Weights of a small GPT-style language model, trained from scratch on English Wikipedia.
Size: 10 layers, MLP 3840 quick GELU, vocabulary 12037, 81.8M parameters.
Architecture: LayerNorm before each block, learned positions, biases on query, key and value, untied embeddings.
MLP neurons of a small language model. Each row is named by its layer, matrix (up: input weights) and neuron, and shows model dimensions 512-607. Each number is 200 + 30 x the weight over its row's rms, rounded and kept within 0 to 999.
After each neuron's rows, "fires on" lists the tokens most often at its 100 highest values on Wikipedia text that the model never trained on.

L4.up2157,226,193,213,245,162,169,203,265,206,181,174,159,206,163,203,164,173,168,273,229,223,190,177,150,143,200,189,203,221,181,224,249,225,227,214,203,215,242,242,185,202,181,186,154,137,178,211,200,197,148,178,234,210,186,216,155,203,210,237,171,164,202,166,165,171,194,215,217,253,224,129,216,165,120,177,246,175,242,182,226,173,206,247,161,209,198,196,195,230,209,210,183,194,178,201,184
fires on: " |"

L4.up1472,285,198,146,195,197,244,208,221,236,171,163,174,216,193,152,211,185,209,190,216,178,186,178,208,236,168,191,214,177,228,129,199,159,225,191,267,195,190,220,166,232,227,178,211,226,174,156,196,214,150,224,178,188,186,171,170,216,249,211,233,194,215,162,153,157,262,220,207,226,162,165,179,220,227,146,234,198,219,227,269,217,179,242,156,216,238,160,195,164,163,204,206,131,199,194,192
fires on: " |", "–", " season", " Year"

L4.up512,196,242,197,205,186,227,213,185,220,193,236,208,164,218,267,181,202,254,168,211,251,264,258,196,172,186,275,161,212,202,214,206,216,202,158,232,230,230,203,167,233,250,183,183,195,173,224,134,229,157,189,226,208,181,161,203,213,194,115,274,183,230,182,154,243,123,193,230,256,249,197,261,265,222,226,138,205,172,160,217,186,220,246,189,214,209,208,164,226,143,192,120,206,186,187,149
fires on: " as", "ant", "af", "ur", "as"

L4.up3181,190,154,250,222,172,162,196,169,210,224,208,211,175,228,176,206,191,189,246,242,190,189,208,189,202,178,216,220,191,178,226,181,180,191,196,215,209,149,217,186,254,215,225,159,248,252,220,253,174,184,171,266,249,180,160,157,262,165,257,155,208,226,181,189,226,201,217,188,170,207,223,184,185,218,269,176,204,174,195,148,222,186,244,227,213,228,229,162,153,183,227,201,231,201,252,210
fires on: "==", ".", "C", ").", " (", " the"

L4.up1304,171,221,232,164,203,170,181,190,220,205,220,141,148,218,201,212,176,199,190,196,236,250,132,215,176,174,190,198,133,225,170,164,195,181,174,203,179,174,191,172,179,158,194,240,268,157,218,225,173,221,203,203,205,206,232,172,210,154,233,219,183,154,186,234,144,184,186,188,195,214,172,215,219,202,215,223,171,191,193,200,180,175,163,190,221,178,210,239,252,195,240,232,180,184,195,180
fires on: " ("

L4.up690,173,223,240,173,197,208,199,170,184,241,231,221,242,194,206,225,258,230,140,200,160,142,205,176,169,261,202,208,230,194,234,228,254,187,196,210,177,158,177,205,179,173,206,203,163,184,196,232,196,151,199,147,215,228,211,213,194,194,236,205,210,222,190,201,203,157,183,191,214,149,252,171,178,172,197,242,180,237,180,276,179,168,194,195,206,186,195,197,185,210,225,132,184,165,142,217
fires on: " of", " the", " "

L4.up3780,249,164,197,202,224,188,216,192,234,215,232,215,195,179,199,205,135,183,205,187,198,184,205,151,184,217,166,196,182,283,141,147,181,184,187,188,175,164,163,205,195,162,212,179,188,218,215,207,206,228,232,229,198,211,241,166,180,191,178,220,272,231,235,200,217,224,195,186,138,223,236,214,188,161,173,190,171,225,206,200,209,162,207,174,178,276,204,225,177,222,199,221,178,196,194,172
fires on: " |", " through", " (", "'s", " by", " one"

L4.up3062,220,191,241,85,228,199,285,231,215,180,172,234,215,211,230,213,202,211,220,163,178,204,226,171,181,182,214,196,163,182,150,195,206,186,223,211,211,215,205,187,212,179,213,246,190,183,213,257,189,234,226,194,154,197,161,207,167,216,260,168,223,224,199,223,227,160,200,197,209,142,171,238,173,183,193,210,221,237,192,233,192,185,212,163,182,222,241,216,166,244,185,212,184,181,253,217
fires on: "-", " to", " -"

L4.up3588,209,197,118,217,145,212,225,254,177,154,202,201,211,129,249,202,206,218,184,240,169,222,214,243,159,160,164,186,205,184,191,201,255,216,216,207,232,219,265,190,170,186,160,196,203,198,223,178,219,213,207,205,208,187,190,155,144,175,170,217,227,260,175,196,169,193,245,180,126,209,133,218,249,252,230,208,193,210,253,181,211,251,185,187,173,222,213,238,215,282,216,241,193,214,182,253
fires on: " |", "ir", " Football"

L4.up3833,195,193,157,194,218,206,198,265,231,180,168,166,218,220,203,248,179,208,168,221,191,223,207,166,232,147,198,172,203,225,148,192,174,216,202,238,209,247,197,224,189,218,230,139,229,208,207,191,174,188,257,174,178,207,200,163,201,191,292,138,207,118,158,199,207,190,198,165,228,141,159,176,198,230,176,231,153,203,229,181,157,222,202,205,182,216,209,203,204,160,186,180,199,224,167,191
fires on: " to", " from", " By", " with", " by"

L4.up3565,222,220,197,202,187,223,201,217,221,207,177,201,170,217,164,178,218,177,182,239,237,159,196,283,207,233,215,226,199,194,248,128,257,189,246,243,248,198,289,201,148,185,171,210,258,204,169,190,224,206,230,173,211,191,186,256,162,177,233,191,181,248,232,203,219,168,185,150,172,208,217,174,131,168,161,272,200,203,178,212,249,263,236,204,158,146,109,193,257,207,183,159,208,175,172,202
fires on: " of", "ing", " real", "ating", " with"

L4.up2130,205,212,174,168,189,178,230,191,225,140,184,185,183,247,240,175,198,209,224,259,201,189,218,153,209,147,168,222,210,149,189,209,207,287,189,238,224,163,208,238,187,221,228,215,212,197,182,190,206,233,161,185,187,234,199,177,220,146,173,257,176,228,208,197,231,188,216,182,209,202,126,188,183,176,253,217,216,207,203,186,153,212,208,172,164,253,237,192,225,256,147,252,263,253,225,264
fires on: ":", " in", " on", " by", " after", " along"

L4.up949,190,198,211,240,241,157,221,198,219,188,149,215,255,183,209,207,275,212,211,212,267,201,202,244,214,197,166,251,260,167,191,224,205,189,207,189,238,233,189,227,203,205,193,118,230,172,165,228,163,209,272,219,230,163,218,188,212,180,212,199,195,173,199,255,250,210,201,209,206,195,170,214,133,150,224,134,209,198,191,196,142,220,172,260,169,205,171,220,161,190,188,211,215,207,191,188
fires on: " as", ".\n\n", "\n\n", " S"

L4.up608,203,223,238,250,252,170,203,216,206,176,168,181,180,188,192,223,172,247,173,207,187,156,225,185,180,213,251,212,200,236,165,166,137,225,170,205,243,157,207,187,216,197,242,195,173,188,276,138,183,128,181,222,186,240,199,225,206,212,178,197,198,176,204,158,238,243,205,221,244,165,188,220,205,242,140,236,198,204,238,180,251,153,266,223,178,193,266,223,125,233,155,235,199,206,180,230
fires on: " of", " number", " years", " per", " by"

L4.up1352,244,203,205,191,209,186,196,213,185,187,146,179,153,183,236,141,171,228,193,256,249,235,225,162,219,194,175,189,243,224,177,212,212,175,166,227,202,188,175,260,206,151,219,136,204,179,198,159,177,229,152,234,203,193,233,252,197,214,200,223,150,133,203,172,214,180,174,200,190,160,213,183,174,156,144,215,241,192,128,239,190,145,217,230,173,218,148,195,203,189,228,203,214,208,182,134
fires on: ".", "u", "ing"

L4.up2616,206,181,169,201,200,212,226,181,161,210,243,248,176,214,194,246,207,194,211,178,176,229,176,212,232,167,228,205,171,244,199,185,164,230,218,227,218,253,219,210,224,171,189,190,201,151,242,191,193,187,207,164,152,176,197,245,243,226,198,214,178,215,240,198,188,213,273,157,148,206,205,181,246,219,165,174,243,207,232,240,220,228,161,171,205,254,142,228,188,187,207,190,263,253,157,195
fires on: "\"", "O", "A", "M", "2"

L4.up2722,149,176,200,171,125,203,155,170,165,180,212,218,184,197,219,267,204,183,167,216,186,200,175,185,201,214,192,240,210,208,179,243,176,248,197,181,218,149,264,243,184,189,197,170,196,259,218,174,190,202,183,171,226,173,124,153,186,245,183,178,181,174,190,193,181,245,176,227,177,204,217,197,173,176,205,226,173,176,162,178,211,204,189,191,219,223,152,148,204,230,262,163,201,186,186,234
fires on: " ", ";", ",", " the"

L4.up37,220,213,192,198,223,199,181,200,210,133,168,214,188,209,196,209,249,263,196,244,193,175,202,190,164,176,176,194,195,134,210,233,247,169,284,234,162,187,264,197,230,149,171,192,169,215,156,172,276,179,201,175,160,178,205,168,227,216,204,233,132,263,205,165,178,178,164,182,221,192,200,165,194,193,155,186,203,250,236,160,181,192,158,141,208,193,228,174,200,225,238,167,187,199,207,192
fires on: " in", " by", " c", " on", "ac"

L4.up646,268,184,197,205,200,201,169,190,204,256,152,193,174,190,144,209,223,185,212,194,208,237,193,252,226,132,144,304,232,168,244,209,222,235,218,200,199,183,201,177,224,225,229,169,214,230,158,195,180,177,165,198,214,190,155,250,201,254,221,231,167,227,192,192,230,195,214,205,192,193,225,183,243,229,152,223,214,200,194,161,236,198,219,160,187,211,182,219,179,142,183,214,244,243,203,247
fires on: " and", " for", " their", ",", " his"

L4.up593,195,203,164,154,168,223,245,162,158,211,183,184,212,231,195,189,168,180,247,205,231,183,202,244,193,178,226,176,186,185,209,248,216,225,214,151,174,231,247,173,182,196,224,275,220,179,236,202,244,199,195,200,188,193,202,233,223,250,188,155,168,182,257,181,186,231,196,262,193,229,225,201,234,218,228,197,173,236,199,230,199,248,229,238,193,188,195,212,215,152,221,150,200,209,210,163
fires on: "-", " |", "j", "ibr", "="

L4.up758,173,215,182,205,192,196,177,178,191,213,156,181,173,183,154,149,191,271,145,227,154,260,232,224,229,208,196,242,246,223,235,216,179,170,247,172,236,248,173,167,185,175,198,197,168,206,136,183,215,186,216,250,175,137,244,151,197,201,179,212,217,185,184,216,193,120,205,187,151,217,188,158,231,237,202,187,180,191,209,153,197,210,195,213,203,194,122,213,212,226,238,216,160,208,181,208
fires on: ",", "born", " –", "formerly", ";", " /"

L4.up3749,187,182,214,199,243,155,159,180,214,220,207,165,182,221,223,188,169,185,177,202,191,163,235,186,180,218,212,225,142,156,228,240,204,184,217,194,195,197,249,176,196,163,179,218,199,179,149,191,206,195,234,202,201,194,218,218,217,239,185,162,231,186,217,194,180,174,234,256,224,159,135,147,199,143,162,145,234,203,211,217,164,249,220,126,182,227,169,175,229,163,198,224,236,143,216,194
fires on: "a", "ina", "i", "ena", "'", "no"

L4.up1197,230,190,243,194,131,229,169,180,212,188,215,264,227,202,153,245,170,169,166,209,229,201,196,200,205,170,161,170,188,188,172,219,218,197,189,295,246,255,206,198,229,165,197,209,236,196,185,194,249,184,202,221,202,162,198,211,193,245,212,195,217,177,170,233,200,209,248,196,154,149,230,196,180,215,159,177,200,232,223,249,253,197,185,215,198,192,217,192,210,176,152,204,201,252,197,181
fires on: ".", ")", "th", " the", " |\n", "5"

L4.up985,211,172,203,257,210,185,210,202,148,233,186,157,177,241,205,208,186,199,213,191,174,225,204,208,166,182,151,207,230,183,190,174,190,152,189,195,199,170,219,240,225,152,182,148,180,199,186,236,190,226,190,236,244,248,210,170,237,128,193,184,189,257,187,154,199,237,159,216,224,182,210,251,177,255,164,209,191,175,203,217,237,189,170,195,189,267,185,185,209,210,215,194,207,169,245,214
fires on: "\n\n", " |\n\n", ")\n\n", " |", "==\n\n", ":"

L4.up3784,290,165,193,214,173,148,271,171,116,185,179,207,181,169,200,222,191,190,227,216,203,228,191,174,167,196,170,178,207,202,189,157,186,119,232,213,167,191,225,200,246,233,191,247,196,168,204,167,223,233,162,225,226,174,197,216,182,209,158,187,202,189,216,202,216,229,186,159,172,186,179,207,174,216,151,202,184,228,221,164,207,144,200,193,199,193,233,223,201,185,215,154,206,211,228,171
fires on: ",", " in", "ing", " on", " the"

L4.up218,210,191,206,204,192,196,191,193,202,210,216,191,177,207,180,199,208,233,155,215,208,190,232,198,225,236,208,182,202,207,190,176,222,156,207,194,225,217,202,223,185,204,195,216,245,219,175,227,181,261,214,212,230,212,222,195,213,140,149,169,172,202,161,165,204,155,194,161,256,161,180,193,255,214,231,164,198,190,178,222,167,212,238,206,172,234,207,167,192,247,193,191,212,236,185,281
fires on: ":", "0", ",", " ", "ount"

L4.up3546,201,160,202,214,206,200,225,199,194,251,153,179,217,224,180,245,240,250,175,152,170,211,225,229,169,219,177,227,205,185,178,215,221,131,241,213,209,175,197,242,209,178,221,186,146,248,204,188,199,229,242,234,200,229,213,260,159,183,226,161,167,98,219,252,193,225,187,170,219,222,217,175,135,214,180,174,203,197,168,248,197,134,153,197,208,171,204,191,183,216,214,196,206,228,188,194
fires on: " |", " as", " ", "+"

L4.up3155,245,200,215,236,229,236,178,193,174,191,217,198,203,243,218,191,121,208,203,202,157,192,162,198,193,209,147,179,238,195,191,205,182,155,234,202,224,178,190,220,220,192,185,178,194,296,181,173,181,219,166,202,144,183,184,201,118,201,202,191,197,183,257,250,223,158,225,178,183,235,235,183,233,195,158,213,179,202,245,176,181,213,193,228,202,187,250,208,190,190,223,171,234,216,153,155
fires on: ".", "-", " (", " or", " −", " an"

L4.up548,176,213,203,180,202,196,182,177,211,226,204,165,229,170,151,213,234,278,187,199,219,133,176,201,191,173,227,210,233,219,180,218,207,247,221,179,215,169,182,229,198,204,218,217,202,223,188,200,234,229,213,239,205,252,168,194,184,167,247,171,170,199,206,214,204,210,245,230,207,158,246,156,179,218,178,212,110,197,180,264,166,171,194,129,185,179,248,187,149,175,169,178,161,170,217,183
fires on: " of", "'t", " with", " to"

L4.up590,235,191,181,184,234,174,231,199,190,168,197,243,202,180,206,264,203,220,182,212,157,220,176,165,216,246,220,235,216,191,217,229,208,171,263,163,226,181,175,162,211,226,248,187,139,198,168,180,244,193,235,225,177,219,191,192,173,252,210,172,214,213,184,215,174,201,166,180,182,205,175,206,208,176,246,220,191,190,250,169,189,177,239,189,175,183,189,215,184,167,202,152,208,176,187,159
fires on: "5", "7", "4", "8", "9", " Pos"

L4.up170,196,145,216,211,196,199,188,215,212,261,148,180,211,229,242,194,209,218,183,159,187,135,190,269,184,157,256,199,175,176,175,195,206,220,211,192,235,164,225,218,197,201,188,199,234,230,159,206,259,165,161,267,202,190,205,242,242,196,223,178,238,198,218,124,188,211,170,223,219,223,212,210,169,187,170,189,229,215,173,175,178,178,205,195,209,230,191,219,156,213,230,218,185,156,228,221
fires on: " ", " United", "ost", "'"

L4.up1059,204,196,201,168,158,222,187,203,144,166,187,209,234,255,205,150,187,206,197,245,252,207,214,202,201,223,227,141,154,191,177,190,212,243,195,230,242,189,214,165,160,197,170,182,190,146,202,229,225,198,206,179,182,181,189,205,188,223,245,228,132,142,168,175,191,224,191,164,259,210,211,205,225,261,200,163,191,178,182,251,172,221,217,138,237,178,234,194,184,179,177,182,191,169,229,215
fires on: "."

L4.up2206,161,205,211,240,271,177,192,165,230,201,178,230,209,201,167,186,216,236,240,177,213,200,269,243,149,212,131,206,200,172,253,215,214,189,215,215,200,243,206,196,257,218,213,163,197,219,207,183,178,204,179,217,232,184,218,229,251,186,246,253,214,223,214,219,155,246,217,180,148,184,214,124,207,191,220,183,125,205,213,212,175,253,234,217,237,202,149,132,195,221,192,190,199,186,193,179
fires on: " of", "om", "en", "ass"

L4.up1330,154,221,257,212,192,148,138,227,230,189,194,206,180,242,214,165,239,174,190,195,190,237,243,180,210,177,240,202,252,211,248,200,261,275,208,175,171,222,228,200,180,206,246,204,170,212,183,166,237,201,142,194,190,188,208,194,207,158,178,206,201,206,149,204,205,210,170,187,203,179,203,170,170,204,117,214,235,216,151,173,206,158,187,184,199,248,203,223,229,198,164,205,208,193,274,189
fires on: " ", " ("

L4.up2687,175,198,201,209,163,214,204,179,217,238,230,173,184,295,190,267,158,205,215,226,208,235,196,181,223,187,244,193,207,165,180,195,214,260,172,188,195,189,254,173,217,157,224,189,188,207,173,179,178,216,245,194,131,246,222,207,202,229,185,186,180,174,206,232,206,182,192,162,270,159,238,173,209,242,226,248,164,239,203,194,182,209,254,215,245,218,219,195,204,162,225,271,215,229,206,227
fires on: " |", "5", "0"

L4.up357,183,222,248,222,170,205,171,185,208,243,219,206,198,215,160,178,197,175,195,225,186,228,205,225,235,158,241,167,248,219,212,206,222,194,217,174,145,201,222,213,199,232,205,194,217,237,205,231,162,202,241,179,184,206,157,187,170,183,163,237,248,160,173,190,203,219,194,192,190,117,235,218,205,216,187,251,219,176,241,234,214,187,253,249,219,228,172,224,189,186,231,202,182,231,186,189
fires on: ".", ").", "-", ".\n\n"

L4.up3498,230,163,211,239,184,157,200,224,192,181,218,200,172,159,163,191,221,212,190,240,225,148,212,239,222,188,202,202,225,243,166,241,229,224,208,161,213,209,151,187,221,189,167,196,198,181,216,260,182,190,239,239,192,245,180,203,221,210,207,185,196,168,198,165,190,200,211,180,202,197,179,241,144,175,157,209,160,177,225,228,201,197,186,254,210,224,191,206,253,178,195,169,208,210,189,222
fires on: ",", " in", " By", " Here", " with"

L4.up127,198,164,184,195,155,155,178,219,253,217,194,220,170,171,250,189,165,200,257,182,210,217,212,223,196,209,250,182,197,228,157,172,215,157,199,271,136,167,179,187,193,262,224,149,137,197,249,208,162,189,193,207,182,192,206,144,203,203,222,148,162,196,193,210,217,214,155,230,243,213,219,182,175,204,186,207,220,177,178,229,277,159,222,204,230,154,228,178,168,227,220,199,191,184,230,191
fires on: ";", " of", ":"

L4.up1216,210,183,172,178,248,217,188,207,175,198,181,212,221,161,155,261,210,215,189,218,143,176,179,250,229,189,205,204,129,201,180,219,215,189,177,191,168,241,184,203,197,268,227,124,218,161,215,258,194,224,199,173,183,237,187,232,94,196,197,220,151,166,219,200,232,167,202,217,188,277,227,141,203,145,191,152,218,211,221,216,196,227,180,202,230,183,224,196,277,166,240,186,274,225,202,161
fires on: ",", " by", " with", " for", " when", " at"

L4.up1334,178,228,189,157,217,138,192,195,259,168,232,159,219,147,184,205,196,217,177,221,194,249,207,150,181,241,182,228,274,159,195,206,229,143,222,192,207,230,166,173,179,156,124,171,185,160,184,201,168,224,207,236,176,175,164,214,167,169,198,161,173,205,247,192,161,213,236,181,161,189,179,236,167,164,209,239,206,180,160,240,189,188,132,222,171,171,228,251,166,190,169,169,185,188,208,294
fires on: " the", " to", " each", " every", " Succeeded"

L4.up3068,201,190,209,272,236,206,188,220,193,189,177,224,218,130,190,159,165,178,211,173,179,244,203,272,206,176,174,205,258,163,189,215,198,160,179,157,219,220,214,158,215,175,229,216,193,207,214,178,212,202,272,223,191,242,227,182,182,166,209,211,201,183,213,205,277,175,163,118,159,245,146,223,189,160,252,220,153,175,181,230,189,209,202,171,152,225,191,182,210,188,249,205,168,205,171,221
fires on: " |\n\n", "\n\n", " |", "\n", " as", " M"

L4.up1476,236,236,199,213,270,195,232,255,222,176,212,162,236,210,212,185,222,146,199,221,193,230,244,191,173,194,235,181,244,231,217,186,190,205,141,199,211,211,207,266,136,230,210,172,196,211,133,222,219,248,210,226,189,215,171,198,215,168,272,162,205,188,202,141,264,163,182,192,186,232,205,211,233,171,202,218,219,204,216,212,215,189,206,166,190,226,214,229,225,219,237,181,202,191,126,240
fires on: " that", ":", "-", "—"

L4.up2983,232,179,181,212,197,245,209,250,203,217,211,193,213,185,209,239,158,201,190,271,208,195,196,169,212,174,250,209,229,195,198,215,212,202,183,196,240,168,226,224,220,195,197,182,237,219,215,198,220,262,128,225,205,198,180,238,176,211,189,217,147,195,222,157,230,265,248,168,201,181,214,182,180,227,199,191,161,219,203,166,172,228,224,227,159,264,169,186,206,157,187,195,253,203,242,206
fires on: ".", "ly", " V", "1", "ø"

L4.up3328,194,211,235,181,151,255,218,158,176,229,176,203,198,281,233,148,175,244,144,225,239,186,229,190,195,137,158,184,251,232,153,216,188,191,199,217,232,186,212,223,205,172,227,145,163,197,172,215,217,231,248,193,177,194,235,232,191,139,249,200,222,191,204,183,180,137,208,223,204,177,196,189,223,169,182,254,217,196,177,237,183,205,197,182,165,249,231,193,184,128,187,166,157,200,200,193
fires on: "a", "y", "i", "s", "o"

L4.up1379,169,222,216,187,188,223,233,149,205,193,212,203,194,246,224,227,205,215,180,204,191,190,189,173,201,175,176,168,158,199,196,240,204,231,244,182,204,209,234,194,157,214,185,199,192,223,150,189,234,220,192,195,191,171,232,200,171,172,197,224,176,253,158,189,182,209,184,219,208,206,227,216,201,249,246,171,151,238,223,179,209,230,210,183,190,232,198,182,239,207,240,170,190,254,247,237
fires on: " of", "\n\n", " on"

L4.up3179,196,200,186,265,238,226,181,218,235,162,257,211,204,199,189,117,188,202,220,194,152,196,217,211,189,223,200,161,201,193,179,191,209,211,180,180,174,188,217,188,225,229,175,231,236,174,159,129,190,202,167,216,195,180,285,204,193,271,206,208,164,144,153,190,146,215,225,230,194,193,205,183,191,232,217,122,194,184,200,167,249,191,174,108,212,201,195,253,223,216,218,161,159,168,199,230
fires on: " of", " in", "9", "8", " tied"

L4.up2006,194,185,223,151,214,208,164,238,190,171,153,195,218,176,240,169,151,158,214,251,179,189,207,174,188,206,230,217,180,160,226,178,228,216,195,129,186,173,167,190,197,184,198,205,162,227,212,221,186,208,162,264,203,212,240,198,215,136,201,211,266,219,172,194,175,216,194,197,240,198,228,218,184,221,171,249,221,214,169,250,269,143,217,206,202,183,206,177,188,152,206,206,200,203,176,138
fires on: " |", " front", " tour", " Party", " trading"

L4.up2009,215,219,217,166,152,178,177,221,202,195,217,251,212,193,169,172,180,218,203,215,211,220,182,154,182,225,198,180,220,206,197,237,245,217,260,198,185,213,177,173,217,165,246,195,209,228,199,225,157,173,182,219,182,245,228,210,215,197,208,162,199,190,170,185,170,241,201,183,174,152,205,209,199,233,188,264,180,176,187,233,110,234,186,222,233,213,159,154,223,189,177,185,166,205,195,236
fires on: ",", " However", " there", " that", " There", " Cad"

L4.up3315,158,133,189,247,205,224,181,188,205,156,167,196,190,185,196,192,169,212,218,235,239,206,150,243,209,164,202,184,182,233,178,161,155,246,192,207,183,189,247,203,200,188,167,201,208,243,132,156,227,203,188,235,201,172,183,195,198,176,214,183,173,192,201,168,228,184,195,230,158,175,160,169,196,196,194,238,204,177,173,175,200,238,210,191,186,207,164,143,155,298,209,190,193,187,212,232
fires on: " ", " |", " of", "ov"

L4.up438,214,202,195,245,200,197,148,222,213,204,203,176,218,247,236,235,168,221,243,247,188,176,214,126,199,145,237,219,194,191,124,137,249,172,147,173,190,210,203,237,217,208,194,170,183,207,208,185,241,209,149,200,197,178,199,225,206,228,201,204,207,153,210,249,208,202,218,163,177,246,207,156,214,168,170,182,214,213,142,202,178,164,152,253,198,205,235,276,245,154,182,206,240,176,170,189
fires on: " was", " also", " joined", ")\n"

L4.up1495,206,187,149,232,196,173,187,200,250,225,183,187,138,211,210,200,130,260,223,233,190,217,187,227,185,215,215,227,227,197,225,151,181,152,212,148,224,197,191,234,205,210,188,206,144,207,196,169,204,226,189,200,176,159,145,168,233,209,143,207,234,227,177,154,183,231,215,219,204,226,186,178,206,196,221,199,157,216,210,215,242,190,166,168,169,211,109,160,214,225,244,194,207,207,224,200
fires on: " and", " of", " in", " by", " over", " team"